Weights of a small GPT-style language model, trained from scratch on English Wikipedia: MLP 1152 GELU, biases.
MLP neurons of a small language model. Each row is named by its layer, matrix (up: input weights) and neuron, and shows model dimensions 0-223. Each number is 128 + 32 x the weight over its row's rms, rounded and kept within 0 to 255. Numbers have three digits each.
After each neuron's rows, "fires on" lists the tokens most often at its 100 highest values on Wikipedia text that the model never trained on. A number after a token or word is its count.

L2.up80:136159108111119131116134100118136159133159196112142141139186147149123070156134152166140068165137133157146139130117044117080165152151136121159150164133181126091094128091144132133081136133105148088121121143094187096158155078177139164147120126141066088136186154092139127136123159131108057092101078155173133103102135107137141091107186132100116153067156083056135097126093117133079142129136117066135083160157056127182132147136136127120144111170052158170118177107144171097133122077124142115144139106110112086150170062146129152156121102090110186117139125168111082122245116157127136103101087141130166160158093134132115168064020145161111126151161126108104091145163155128139068152144
fires on: "-t" 16, ":" 10, " our" 8, " Its" 6, "-T" 6, " Ts" 5

L6.up13:133147127156149117144103109158126152104171169086138167129111123076144157100142129123193123141171057190156171115124104063139155147102158112158105168076117121106111108162105203177071107072123136075173115116179135188118154048131156054116122147077129131171177122120085103109087116195112113139200138186110157108160169093075129146149166083160137111103131174165113156089123129092174151068118152102079113119109140112187090152123121130188146074133079169084159084097110137129100092145152147150088079118100063158134111112106141144092139105153132106137167169147149124157132108119153137108129149151157174107099093076098103122153156147092135108159107162071099198129161099132133063119131
fires on: " of" 19, ":" 18, "s" 5, "-" 4, "c" 4, "m" 4

L2.up585:099200141151105090132111128133129120078154117162140118111100137143166150079151117128089124159182164119106116108177190144067112165136133115120095062122055120166115122073123128098093123160173162145120117084133071165181148130094122183083104146101141109090092143097103134157152112131094150112139139105059152163144150199142131189147137126060169112145096133104204126169079142133119107135155132144116143171189152130135238121090167109124140128132115106115122176075129142095113112135121171173147146123134087090147111135150157129116111169117015095119083148097168111153152111157116132115142108085099104147111144149072112091110110099136116090166045107184176143132127198086134172078142
fires on: " ass" 17, " pl" 11, " poss" 8, " species" 8, " example" 7, " obs" 5

L5.up1062:159122121128147074141093129128147185120150142158195163100128083128130119214128104104181118117184093130155138087127128187145125120107155118161140118182155169146135158115169123118179133122152114176157135133157093206104164091141130152107159082137140152144149135107167097093157150114128143095142085119132127151102065097156129149093083105059167101115118149100114035125160107123098143088074119158178154107083100100163120132127122102203133040147157128139095192113064128124065104160123118184155152120100127076118114137111138128106153213079161146035197174127118111147119067106090148154151125111108137138119088102178170114145138140099134116076161142095148162083163109110115111164086
fires on: " P" 72, " Total" 10, "rop" 8

L2.up315:183139137139055130092145162145124089136158150137117113111098169162117127141097097135186158111101145119095068051131092115182123115118125120126137103129163159123147120130100151101182117170064147125079148147113116144176097141134154185123129164123143125147107106087116145096104116140110158101146177151180057110081143134112070133135109162150126144111139126112151142176112136084121127147073123149117076139108182229097105175153077151113162074120216146183115181094182111142080061100168068174125099128136112119106164132161075155115135157110133128109123099100048089105174110165087114149094093145105091086201175195182146115102143158147108154098087151141070142138101164150130141145154
fires on: "'" 73, " held" 7, "’" 6, " maintain" 5

L2.up339:118135144122090141135082179174142137158113177122138127124116168155093097103124145162187107081157171125104093144129165126088088136126128095189115153102062095165098113140071177125141124101196139073108167100127093115136076163015114136085177115112167106142104102087209159155130122128195152104106118099103133165080073132140122162128081085091118129114168165131115142104146196115157148048144137219123114076089141108117169093168139147137115123170126122133116142113154132145058141137164115175144165091140201093160107165089115143131111164089146125119149152156123115112143073133095109145149154147089107159145129155115179050135074140144157054165142162145123089103140123108133141091110
fires on: "hen" 18, "ron" 17, "ain" 16, "ill" 15, "het" 9

L2.up818:102142133183147121112117129062144132141124113111123150112108197116169113128132120159149092189144144176123126093089074116179186175108113072151120153159064124168103109170084139131061116162182146115117170085108145131115099138128087087106116150089119174079133138121141146173146125137133081159155114088091115125154092109087167128190119180180102113081182083143149102076108172107085133033157100067123125118142166111091130098123182126133188097168126165126120179161203103177196121125088099093084161141131118064140120116113082137171121202132135135138101102089137119147177122085177140125116111093144138144158135136173113117157202118099110116120054145126106160119128116114091173102160
fires on: "ically" 17, " when" 17, " where" 15, " what" 9, " how" 9, " y" 6

L5.up193:139126183168170132170077153101133164127107129143127037079132161163166154141120122099148165127089126147158104084161172153175147122112158136108090081104112135109091093151128161100108173118156087115152135177150080146112137124118135149135140139105059205146104178103143097130136158148118136118096122118075122111135094144130122075119114160141058121131201176107157058091104131117089134117126179099123105105134178128068142114137140053185175130124101125099127120047123180122146090126168135137138163127092136117092116123153133129081169121125152142148091135152171140169144097068102047152162181189138119104144064125084162176098145120176104096195140082110165040166109160093121172140123
fires on: " |\n" 19, "u" 14, "r" 11, " had" 6, "or" 5, "er" 5

L6.up934:102096071185096098133112077103137110122113187103158101124163114131157117116128147122144129163169161081094174141161125120157186151143130174111115168113068142101090138096132117135124072127165169078105156107149084170116137151119142194158065142072104131070115143105086101168126093189115143115176160151095149165175134103121216157090121114099120164170195065117158179111132107081136105067097088153117072047127111097088130140121153065104161147157139112124137186124184122139159103104153090119133105081127106127070132119103092129137192135126152139110133129106143161128072150185148136122144145080140113095056157125096124164187116168177121115119108156141154114164185173150154177139095
fires on: "," 27, "." 10, " |" 9, "0" 6, "46" 6, "|" 5

L6.up532:142158077159145134163103178113152225136182135122137089141124115095145166130162156107158136179198064130171139123141163098167159150111120156186095116130144137141168153135142106110170144130113092162117139079110129175177101165129170113136191169142112165129190133123144136101099087198105141119166150109079158164158097120101137161142161134061146147158081126137144126099104163097064143139135127125127145114123155137159135080089092106105137070097106100084152111087099093150087051143110121139064116157108107190180129122096101136106094125105123078165119104173120073192085129124130149122150139149129120103132125152059176096081132034064094078142166091125122072092094182101152121114149
fires on: "s" 14, "ord" 11, "ed" 11, "ant" 10, "c" 7, "og" 7

L2.up1079:187114134168149093130091123057184179097124138148087077118130149142187135093105140128122142087104195094137102146109072059109158180160142074094100109168092176135179050148111149133130137074133131152086127139138133142159157097159197220100122068152153122137125156078203128108145112134156117140132120121134110160146123142106180089072065138123103137187083124149165111134132116048150095149173070124150059127139104121118174072096125099134207098127169136197091172215166145100134117101090091126118130123121113162109158142103115112138142131144104078158123123105154112124102155105136109146133183173137104103131126147134111168122140075113179160111126144156133088132099111163128118093153
fires on: " (" 100

L2.up563:130112090108098170151141153137185111132099170158095172095184132110168108126129161077148083136144121084157162065137085090095128146126073163119093143142111102129091162099094158116103123110107100133099117120130140147075140092136170134112179078133106132139106158166133132153180118173176132140083088140171133135151119119105123098066108096148125123116187138093152184084148054093046165137122149151098158172164080158109117141121113081155135140175092083126175095155091157062210124124062103080103125046132097124098104117119208137110130199172163155138139178061131144144133135161140169132115104171061129137136159085165158146120127088151087136095178162109135157156177132125158135102164
fires on: "." 73, ":" 22

L6.up544:101132153147102151112151123156129134139129141110098168109102188142146129109132145140123107132109117105110097137086178132092107167111137081178146077140072173186133122086123197165120131103177142075093126140201099161080175104098026161077151103149147123088147133131111080131126081101129140167098082092146140108099081110113151167209118126206126118137129190138147146121151178136119138103073153134067115117135113119123211111171135142078160131137164084122115136180093180154105098083108151144171143143119143120112236157133106104140157105114172055150157168169134183152054110104112151125134147136076124171090134114068117088144130172132090091149137162127103128094112104103103149171140
fires on: " and" 41, " which" 7, " then" 6, "," 5

L5.up88:122132151107081074166138147177126172102125116142115109127110188101165119110134113087166131118114115096079087131110119151131190089142138141157104104129161116129120085144137080126090163177119099134124094109152123169111100070075073062070100186130150129154106168159142109123109150055153150101066100072162171149106125120118121170140144093151191076154110129103083216120134144111141138128170085164135124077073134134140147124125126121151146154155168167084151145182117099173199089109217117110101155122141113139157081073135077109108158164147184157116112177094125083103107118130148126118159232122170150152192065155113122064152120137084118119119151155179127130148133102104102105095158
fires on: "it" 17, "b" 12, " to" 9, "g" 8, "il" 8, "id" 7

L5.up1114:115087150162146114152122113118166083074156158159148137118150167061143117140079161084116177114182172147138174172087141134124129164169080104150134117042106107119072161118109131103118126100126132108113177112078122164121066120126147126178127159142140177117131112174099099112089126136159151186199108157197109136131122139132112134143138080142133086135127085084140053107159143115099134108125145140171174142135116113168188115092180128129151101141176091154159149146091137170123137088100140190115120145042178115190138088195134114141155102089087153125156081134167199083135137129113176136084140078084189120151077099105085143119117097189127077160112141136059155118133102142153140088077
fires on: "\n" 50, ")\n" 14, "-" 5, "%" 5, ";\n" 4, "\n\n" 4

L2.up985:093097132134118114107141219121128178112110106089153135170115151175101112089133134104146136164142143105161114131186157106107155175123119108174078123144134159149117143068139148116110094124133145122092095149152094157115130120220112179157149134138180167148143128107178163135081099169182077038105145154111167101190098133080188073128078086154181160124103134140111179142109110138098210033155133089128118119124123168089106126124124127105132214159142076082111103162073165100086093153158117089145159078130149104104125158079099195188134105123096122138145105194135138124151095093129101138155162140104126135074148104117178123165164116063115091125094140107142139146110132116117082120154
fires on: "u" 42, "us" 23, "ud" 10, "uk" 10, "," 8

L2.up1110:122118092145116145132140105108157085129065133116086138129092127096210130101175086158114113159141211081152146130149207170177102161137119179130139193151117106148133150156136087084092091038069111136071199110125135118138121124096072106127151103163093133128138146110090110120114190096160143102208151168089160147112186094188120114164174156119085108102085145135117115101175159095167103099171128077138109166161106092167097101121110131062148142121112137148138171126091147100122098109133158133139094166096114126115110064089081128139131118113123155137163146197168107128139143151166166166092177164118161140153106123060161146126122082149090061040127140132131111169124150140140149104129
fires on: "5" 26, ".\"" 16, " —" 8, "..." 7, " ." 6, "24" 6

L5.up441:103129118158078174100095152146105182116074115172164154120137087157109146086123132121192093073111084104109056124056168082103126149099179095157134120129138141151155122107168110172123115138181124127177121174136134104130156120093053149115176133126163121076152117158115142080165156180172159093073115176080110121137167131215074115105162142163174137034135144091136107112080110143152145183160128146111113061108154144093151090089123130121104104162176139102176153131111172126149113165137131130178131151116140104140134138069130123109171118085179129134196126060125120170115137138146106122127094188094129159120114117126129117165166118125155077154160105115187144099111033085162084114134
fires on: "," 30, ")," 28, " within" 7, "\"," 6, " near" 5, ";" 4

L2.up845:125192150120130208148128159116117156165146104055153129105190123104118150118160117091088121164111157123112179167111120107085126161106133093169146165131106115144126099172143060133172068169175136105113072095164105079173173058187074122112158084117102125148131097092132114156117115113172126106143107116106155116056101131231093026153141154103147133084121105157115129126172130103112173189138145130119062126113127132136113156125170138100109099148106114162088103119128137132179088131131068174117098134091108138179120134154106118168114146143083118115116146158125138118072155055136139083128170175149138132128110121149188112127080175146089111183126141082113145185151112104067117156192
fires on: "ast" 33, " east" 8, " not" 7, " main" 5

L6.up305:118109142145055128130187153110162146104184168169135199071119165181106098110122062099087153158101148075140161130122124138075076175168140138146164136080097132136070151107172193149123128105145125112134068125084119218173163121081113166160144110125169176139126142109115112100160164208146144113143112138131139170178167167079154106083163046091074165088143112131110149112105107091145080091099117140135062196123133176101131086123161155117156132190201152134167166117107153096126111130147113054075158133168070058152132120110105126114113149126091160083136142158105115126141118133103102130096066114117084141129143110117119116113117102154128134110140143133107151085137146148080163107138
fires on: ":" 30, "." 28, "5" 5, "6" 5, "0" 4

L2.up1083:151105128107082125155124078155123085110175135047117104152145100068133127116157113093135130105118146136177142180126110168177151154127154141136169126095122126090184114080113108083140135171130114083110118095119087142150159101125129148167133114100165134099104135168175132101104091113122134159113142098105159146177120159159146168115145094117086110107130110156150074087113152081186109032166093090174179114109125119055084111134150143166182100115171159159166041100181110158132149186165139142160140142140183060110153135138068129083117131125121122202133160121160155117169123197118163166084114092181177144110133049116170128169111132160107105083116091098098108115080114153165103076081
fires on: "\n\n" 26, ")\n" 21, "\n" 15, ")\n\n" 13, ";\n" 12, "}\n" 6

L2.up894:150168069157158078125108158067082100128142153070140112086141165130161117190133153110113096124147151107133113086163175148116149136153097108107133160105139102157151146089122095140143110152143118145178129112105097113142175103149156157139092132110117068104166063171226177137145210105120129104172117159117148111167088182162136123153089067105181078117102120129141055181121115197077093103103115106141229108225134104165160124129148120109086116141160119149121156144125144168095142101105063119146104142135107139110129128124180153137098136132087107160183136115132112095130060081115166163151138107102154074152028069138120172105127140141122108160113097146097120124153135106112165144154
fires on: " p" 30, " t" 28, " P" 22, " inc" 9, " less" 7

L5.up806:099144141158092155154092143073091151144112144155131099086122172082200092144132105162190141168146124110154170138132133094146132136132108081109149153147165171135146163192092146079139146166168078115115180101137098186123123146144135219123143131062145173059147173107077139146146117126120109207094143098153070132132091092110144144071146043161113067157032084123132143158094118118105188169143144127145155114136073086062179144162152081124150109150168140150097094093123114158112079090162119142107112161135123087123133123092130138121104086099121183166089150112152080164124135143104151105115179134092141181139129089157134147155127067150147089092121152121135128115059123118096159142094
fires on: " of" 23, "}" 10, "+" 8, "C" 7, ":" 6, " |" 6

L2.up758:100139100150145108128177121118185146104126174128139121067107120089096150153142065081129114212114151127130126123154181131072155115107117176146094162177163154121099167147087162050186134073168076114115123116123137145109114119147109153075140147172118149102049133048107118165151160121133183136098156117114135173149156141182094068113137175123089080079162121122153134150143138140106201136190109112124153119142168123142117224093156102123097144104112148127137148129154165117115123137115106080136154085189186078203098102091136140141117158116193107166110125123166131146146108085084098092133144070113105115136206080147137077112122110134112127146112109109123103129099046138164113180156
fires on: " |\n" 92

L2.up196:145082126106150158122192114106133184119126165106126189150071133139110166122102095092122188143104127119150124152084138161158120177136162121144110084178100117146054075133118161167098084112091157137077098164089221143157090118119134169111113035180119163147116116113090119057110123113174118106168127119107150099141200146156150088142122143123157115088093127157099153133125136122168103048105100107173160109121112145092101165141172177097154118134143128101145143177193136119177077116178089105150079151059127087118140115086146130190184090163102143161119130143121103157118122077217089148100134173131109156110130105153147143136166136069086164115068157167112138136129099121140107098165
fires on: "," 92, "\"," 5

L5.up519:115133166135129126122195141093162141111093140136189200127123203121140116180153139129137105133084105149076143159109148138143117177086117077127076141140091127111125086089107155171129092097186111137133152078165147130187141167112149140114160095095112152065109113084113146169090169130129079109150070091111127060168124117183100121173083195101129112119099138094117121117102111115126129135138154093111174105191125189157111103135080153139114111160160135120135133094128151138140137113098145149101143109074168059115111157165171055147109149100114144114191071145149161142118148091124145171151180255079166101115122062128089117122155126106121110100125117162192119116109037124115153092119
fires on: "\n\n" 18, "===\n" 13, ")," 11, "'\n" 10, "," 6

L5.up42:189150091096152136098107155103165169170126164106090150152115127170145123114170129127145139084065148169141116084097108114152100111105147114095130119102147092123106115173146125142137113103177083179173084087189168088122190111107097151205140090136149166121124153098137152096136122152153149122105094155109088162099134178104150125102164082124136096055149093148136143152166128120156121218107139094081155168112132193133203101102150144191121122105133097138113110170097126086112116071087116089160129144125067086142094125124142162211183133143058083165092090118091150146090121121146128134082117206108108153117106129076138149142099117102090117106111114174077122068124182148147039115145
fires on: " (" 41, "F" 7, "K" 5, "T" 4

L6.up240:097112143141086153105054137142102147155109060048075038143118153077182133076118123166192112166099050116079142141136115110132154135109175106094131137131148123058126156138115106176090122187128136159115208078112109136174136069089114160116170054190131095106174128143131143137058186158164196134116135088132108156149121118188147124127153184126202095125070148141123155051113118132111125130150124150132122095165134132143131134134089092145070116088215135143152163115126160077133108095156108131140157165148152151109118104159073123139119126101124139160137123130158168109140146162117131163113132126137148080185091139111146129162181075153107122096170145132134123135058124130127140103141
fires on: " of" 38, " |" 14, " and" 12, " in" 8, "," 6, " " 6

L6.up498:127122135148117134124195148115156116128131131067145156117080099110147128089140127105177116175134121141155128131115175163126169101127149111115089143145166104087103105124097092087120130171105129131047137121103135143101178080081107108128099103093123117107156087125192133128133090131124130140141135255126102163156174102178101142140139150093144095135169104148114156104163142078126145134157148155086059143158138082147122137093075077129087117125182146074083113101168119102156089160119111086097172144137131098111203163136108119051065122155098170152123104121104178105140152141144115220108221148108087117159172087107102184139154116157085124197160101138112071164108132149131158087194
fires on: " |" 46, " and" 12, "er" 6, " following" 4, "c" 4

L5.up521:154108093134121131108146154145174087109070160136168107118137094106147169130131049105191142106136082064145124122127109137128165138148182168085167133096113122120194143171121142086103065090145138139051168173091098115154105136137169141067178105123127087092167094131148139127105162134138188133177152104081132073100125107154086075173164129067190105179138196146146162156111132079166122102093120105077106160223135086131084150128106089118093155121159122115110109152094149117117097077166109148149082090105129114134140104112099155066136154100144158138160072138160188123170156095140105166095135125142176153160136059154141189132114174099119096129172116110076165119093100142116151124156
fires on: " and" 31, " of" 13, " Cup" 11, "a" 9, "," 6

L6.up591:174113083162158157109146198108116174078129147063094136149110109168106150127148124143163110110125164175189107075173171101144065136177071119187117100134148121110102130122116092168122170140181059133082171144133133118105103138072157134101139139195187122126206148148126111158108129119122090149133152136101186089137131151129133110098133146117153077181110070079139179119117073107131109143127169073176088176116147097129127085144148157107139135069093149089155112085100122118171176101100153134148131172135067087087180150094136094125141099160161192136106082122085111126124154097141114124128108101107178107081112070109199150103121181202067157145133164181135127145112129110136114098119
fires on: " |" 53, " a" 7, " of" 6, "d" 4

L2.up452:139117124182163126079107124073167145127086137151126092083176112138107112102130138094107145125142116166087130213122148080108227100108106138148121157129123160111083082125159121190104106152135156061118099116165126121123152169122150141163144072153065085151149061144172128072132174069190088082132175147097143121105138111199155108116160111144113110119154058173132101148135138149197117136109131115152139078121115072101101141118121157144103150095092151181110121181119108162144136129129130142186161164092138130087195132151102124155095111113105084185115078122120106154146185076146123122129106182132126137115068097189147100156065129153070110139102153166135133162149129225087146133131
fires on: "ast" 29, " Ad" 11, " leading" 9, " led" 8, " lead" 6, " highly" 4

L2.up618:120070129107074122110123134144182188115137147162159156157110156107105122135099095117094204118136127117167151118131167103056135141136187159151122117128146103169135117074193148097155041188110133177171067132148152127127078092116130138124123086100197145142123104140120132062118100093126112170053126127132147123175107132105142118149119115126177192111139110071130102132152145160151133113174118076157114159086154123079115143120139123131150102134149162152113142084120080098095088154133080216182166133171103148127183137093103120124116098125178092149119137178122084109115144101152116148136191166142107152158047132165102121135174141102093191112165158107176065127082135095028152129135
fires on: " de" 43, " g" 13, " sk" 10, "ost" 9, " leading" 6

L2.up401:146121166160058066151127084124101138126134175135186146055153157072094114081122137103123086120149099117115120133117153129215194131198143094140142136134110135098144142077118135079077079190100121151088139152129105134151177115148180077160095123159171101102082120176066108148137115155184174132150171107153064109145097142165066108146172056124122144139131128115118098117122147112105115109133089099118092138126115120157068092111124154160131147082132162156147114124094161215138087186166165142117178137164114129206134157148117154133143117153085117174113086126180140145131165122089143144099160131101145155066146127109134161133057155136102073179138101099135134202092130107181111125104
fires on: "\n" 66, "-" 32

L5.up1135:101141119112110106125135135165121156053183182064140145140145134104158155193141119140170100129114163102171134086139163106119134124164133135092158061148176099148094144132121138091134104179125049061120124174132128119139107117130157116181131149124167129139155141084093105088154175123086149105142092117100119070179080119145147124056104117172145078174107137094139110129166116135146165106047110168128104104155186052180093191168132178124177143111100116150129161105144099120129149124169150170101134133143135060110122126175171095135114143176141182083080141119094099148160079134109084122076027131109133112088125107121106119130120146118119079147153181115151109131112058145084179199137
fires on: " of" 42, " |" 6, " date" 5, " under" 5

L6.up853:070118134141111168065194121117138044155098193155127081158101098119152151130138120125150072126174107131105161100201156191185152198076118116102193147096106096080141109141091137115134112098069145185114131134140115156139144187125106104129131129105121165127088079093093104144190148141173066102148151113044136121179072126127084170099114131123152157145126137134119164151117146097134103101097163131152099112151108158104115117200165081068166140163118171158194148171130092103122104114104106134118120087115145179144191044129121146074137120122160126193138066115206173103113116119109107126131151191108131148143115132112081139110149111140110091096101123097091144173133141144142138153137
fires on: " −" 24, "." 19, "," 10, ":" 4, "os" 4

L2.up76:116140091136110115148072135149083128124160132119191130134129161079094091142187149115120171106102138137132149144141073139245237173176136080104122175054132136094168149096140146122100157099152147109173091096121111168089132127085125136147117111114112087132164102064139140122116173100102124128121193138118113152157106073082109165081125174102198109124123059102160054144144160109118154136178097112106138093073099157093142162077099120155116157177088115144154108118171130133099163191147178128128153152068145109142175065161090124116096135106128120165135081146116141115189155100102145133135191151129124185085133113115098156138129072152114148112114088108145182076133134106140091148125
fires on: " L" 34, "-" 20, "\n" 15, ";\n" 14, ")\n" 6

L6.up1070:207149118141137107133097072099127129157167154123118122089163172120172132072121049096112155117176080104128152138146089152151176126133097130180113108095111168184097162189058077167120120090142123090111137145153117134172134161140174040102156192118178111111110135166178140129163123111177099151126165141107139121119141084099104188149111111153107151089134143145124111107130170097167138130164107088157142085140109087031115112069087097159170172161041112099138112105108089102153106192086113119168193097133123132098075125121136123127156114107100110172129139065095130119133163145114150116110097148153156126110061148159112072152111130119141133089128191171118178106157059155145125128122
fires on: "ing" 18, "p" 12, "2" 9, ":" 8, "s" 5

L2.up699:153074102140113057110185183169159094165172099118166129090083154191121104093123060119094129108153121134057114125095169136194156118162120118133146124106147110149117147100183093092093116141115107111126083136182108159104102155155090125140071136139187141182090160193154092179132090122205217120157112194146102143088099157126188152119161081115134110166106136101118091129104111168090136135092123181145097139113127086135107136130112078120180127115156150127068103191142128088147130166141124137112117177142122153124152148131109156110135177147149130134132102144205102113101144100146074121122091118120134134056085155159198150110118121140096116132164062131080078096048121116148119130164
fires on: "ell" 20, "am" 18, "aki" 9, " Indian" 8, "lan" 5, "nam" 5

L5.up264:128121112110145112162123140181129089056195089093115118129145106113176107131109155091129118106086107101086150082132145206110216161176142209178090124114081096107166090128070101127150134160117144148078105159193134141183125124112122122124097120141090185168107103140119161097172142086124073084110107115133146103088091120147095195161107135168133153098126173147141154102117127121190107165133119171124093070136061154118154123122105110197118122110165162093124119131122092128154067093129095063082140123141109064129127145157147187062112084104095161147143168074100141157139102148173114109111106128165150141101132151135147187145124123182157114154121140146181106112175070181125130118199
fires on: "b" 27, "m" 11, "p" 10, "g" 7, "w" 5, "ra" 4

L2.up566:100135122129149136126129088130132116123115205109133141120111119165091100082112064190104195112119145126025124130113142098130086140126148130145153124100125124163156177128109141067125152119136182117168147152136121142106154151126069164088134165159127101177105109148130136235094148117158159066135130121131102140130052197144126135107177183102158093132154139141135128089136087118134175065145160172143119124115070162099173150104106180146144109163089075168146142095021120073140153083102078159075113145112131129113118122136176123082135048135147187169101102099102117099114165109120118153152140141154092126129133147104101107100143122098074098183182168149214137138126111103108139089149
fires on: " B" 55, " Win" 18, " fell" 9, "44" 4

L5.up1109:140146153131174195111090155119110094133115127081149149131148144084145089114130145121138105111113124167118157110115156121123173135125166130146151165136077168110109119156140114096124115130128125098091112111139139144120121154070187096115167134088057096129180040094153119087202137163140117121190177122122116155152125133176084088067122166082147177121105086144111101132084130078195150127093130130096110220077109139153125186197112177135148128106132153153098137064114140141133101147171157123129174088074053122146095092105114161105109171152122068110143150113097129111126024169161158163137183152117124126225114154064132108090138142116116097175101097111096110121116133113076178117126
fires on: "ed" 19, "ing" 14, "es" 8, "ment" 6, " led" 4

L6.up1011:137064091124107076071088066100141152139114151140135123126119159174149119120060189145092130148119074150089110118133158138109155123158144175149149130124150119121127125116053166130194092117163089076136118132096116131067127139126116171135139132065116125142162184154088111092136167149168107137127114130134124094153172100150148134146159163109181091154158162163142135167109128127193148115101109098038070108192138106101153173133153138175122103130182125151067155048147095102153154174082151101157119098058126121144153105129178117174166130114131129118139140182091161187124141132119162142101154193090108105085133159107160125074122178117127130137143149164089066086110105087128094217062
fires on: " (" 41, "," 13, " =\n\n" 13, " |\n" 9, " and" 7, "\n\n" 5

L2.up186:117122079119137115077110093147096116139127149123152108095146138110137117074101177144086153126127104136061093079153135123170180086114107133126116100119129162102178148173207134175148148190094070142114042169127160121174102101115104197129144170149187139135170171160154178112151094055101134058124160089159113144169110136155184072143072147166136104103098108143141161133179118103090102123182078130149109102099156117177125047158096188086115118100166094179083124141176109202119164115114160160162153099073083091113184133124124144141125160099117116158171087089132124092138142184137114161110087138100094069146142156133111160149152159136077149133113112088139142115147121106142113095114
fires on: "ub" 18, "ey" 15, " By" 14, "ib" 12, " Release" 9, " But" 5

L2.up108:171120060082107079120003166113144039143150138158141114119142119125180112154090089167136123125127165095092139146107108087133180160154085091205131123162117172157118160161123131148108147162167109203081106133156129120094140216088147129119128089121113171073151157075123118137186159127094110131086107156132137080107145154116121110125146088109087141091173127127147117115110169144099152070187082123082152092128163070127131077087159105166081104137141183131145075235112096179162147110096092115145119178163124121116123135101137103122104137115144167139151151132136140097122135185123098154091094219123155099142145103139115111099135132170115145183110175132130133140104121127131138164116
fires on: " series" 25, "=" 23, " station" 12, " Website" 4, " how" 4, " when" 4

L2.up610:155101129127088099143203182128097115137127108137144176097113160112134146115110099145082121137132139124197148108146217134121085123157155128141169109138106088175110111126147163137171174083073134122086141106102122138085125064146149164065140154187144115157125069109108098168129141138120137079161149089175116125105140129190106061145088131107084068165141170154140167166155128088156132115113140118078148099118147091146067090080096154136134106171160161073102157102188127192126165115100152104129117140048118118094091040142122142191199064134120126108156133109158108104083080142142080141108115166119146107199130129105126186186132092143088112126066139103133100137146135151179130093140
fires on: " —" 12, "196" 12, "—" 10, " –" 10, "..." 7

L2.up935:064037137097115140138143145114143109134147127142098185143132128157160132115173136090099127146091127103236083123086110124125164152095072145206118140095160145124129176151213167157138177108163147061149103155187129119113090108156101136117181082100133140070155156100187135140192092129111150125132130150150157153099142142125147138106127131110156117165147140134183105029079053141128131112183152169141134134142094117114142102085148133145136179118133133111129148141167111066050135069152130165120125142148086126064171157097129138092121102144084176098102135155134194161118100193133122117092114126110094127119098121178151081111062120083152115158147130148123115101081198109121124142116
fires on: "ur" 13, " Gr" 12, "ar" 8, " Lin" 8, " cycl" 7, " Dun" 6

L2.up582:122125109131102134134160099104128139108144129116138118148122120116133065096129133080139115156171205134139084166105086097178157171109150125168095156097116110164189139116124104172155126155173117074062078121159067147177080149127107069099115114145124138163190058111156079138147087155117107148124156130133119141129099113121132106168117175113172115129141124123145104094106166077087185079155099171206139184131089077125095105131087171181100124112165074110142141084183130188075133124163142191159130058152141126109150156090155124123114101110167126125131099119066101119162142110062154120083185136185154179103166156122155095084123134131171074106137106101113216068116120132092164127115
fires on: "\n\n" 36, ";\n" 15, "\n" 12, ";\n\n" 8, ")\n\n" 8, " adj" 6

L2.up816:147120078102125125031177160137134128158084107082117122072100135128148169184086119141108144129118090147128129108082139085080107148105198111173132128146095090165117120097097155141148111096159145117146113119130190142100128129138077184114139070150145147167179112108137124126091203134128133047091136129176120131168171140131133115112087122165156092149124160102175139131142090164156154112081150111119179120150150131166105145094136126111180186102154140146105139100134165097073154113120127113118146075135133122140123110148120114126199139051138116220173137168161121140156111085159109117154074106094169120115126087168129166136147126094086133101135106131211184085125000156137171120182
fires on: ")," 69, "," 11, ");" 9, ".," 8

L5.up731:125197119148144118127132134104125143107151146130054085093144144087170128107131156140158105166044132096108035104114107129139138130130170199148102143143125121184139119135118127069138128181102150149171163196191116130162171135140158115109130135095114121193096100109100159156135169107162114127094192131129121130158103127155117166212169128085118105124181147062139117188148121121141072098132109096122067169144199106086101125142131139137119145105094090102084100120094132159107145132190091118162166075098101122110166082104118160106091108113148056115067128109181135132091175137151105089107108164132103128177132139164135133107185052162065121127087149101142061148130116124118165123188
fires on: "–" 25, "ed" 10, "or" 8, "er" 6, "'" 5, " called" 5

L5.up206:090140143143174095104110132099088166072139128149132180113149136143109089100087137116133113164110141073091185126077163184187100191041104102104107064087110121092097097144080136072098165129106183112124139140151111151097094190067145111154173115166126141112118141166179139074129107129162153136131150167094154132053144126143127127134145131165093174121129088109119106087150102125100134151140137138093155088146074133164128155114092098203127213155134072095194086185138126138172096073154099119167146093128102180155086093171122101114135136150155155119125122107120093136165092153059221120117125109105161134098130118137100152143100119058151160129140149186152117142161121139146186133158
fires on: "ing" 21, "b" 15, " part" 14

L2.up292:145154140097106134120130103118109079119142149116120116145152122146167116144087120057172125174114152142118132119117064076115130129142121096160193183069157181167167084151089125099099153199117111141120126105078074122162134056153075132119087123083170153158230119134138129158143107151111127154193139192113165191128122136133097132032139118140167147148136100125145084137109130077062142205121113123159066165123091122133153167150151080161179135153142134178099104174154138104172102049142140157088090159118118083072125113148105168131111097161173128135115136082108093137135115149126130125098147082094151153125161107124166213141072123129113112195135102093117090122107118121110156171111
fires on: ":" 99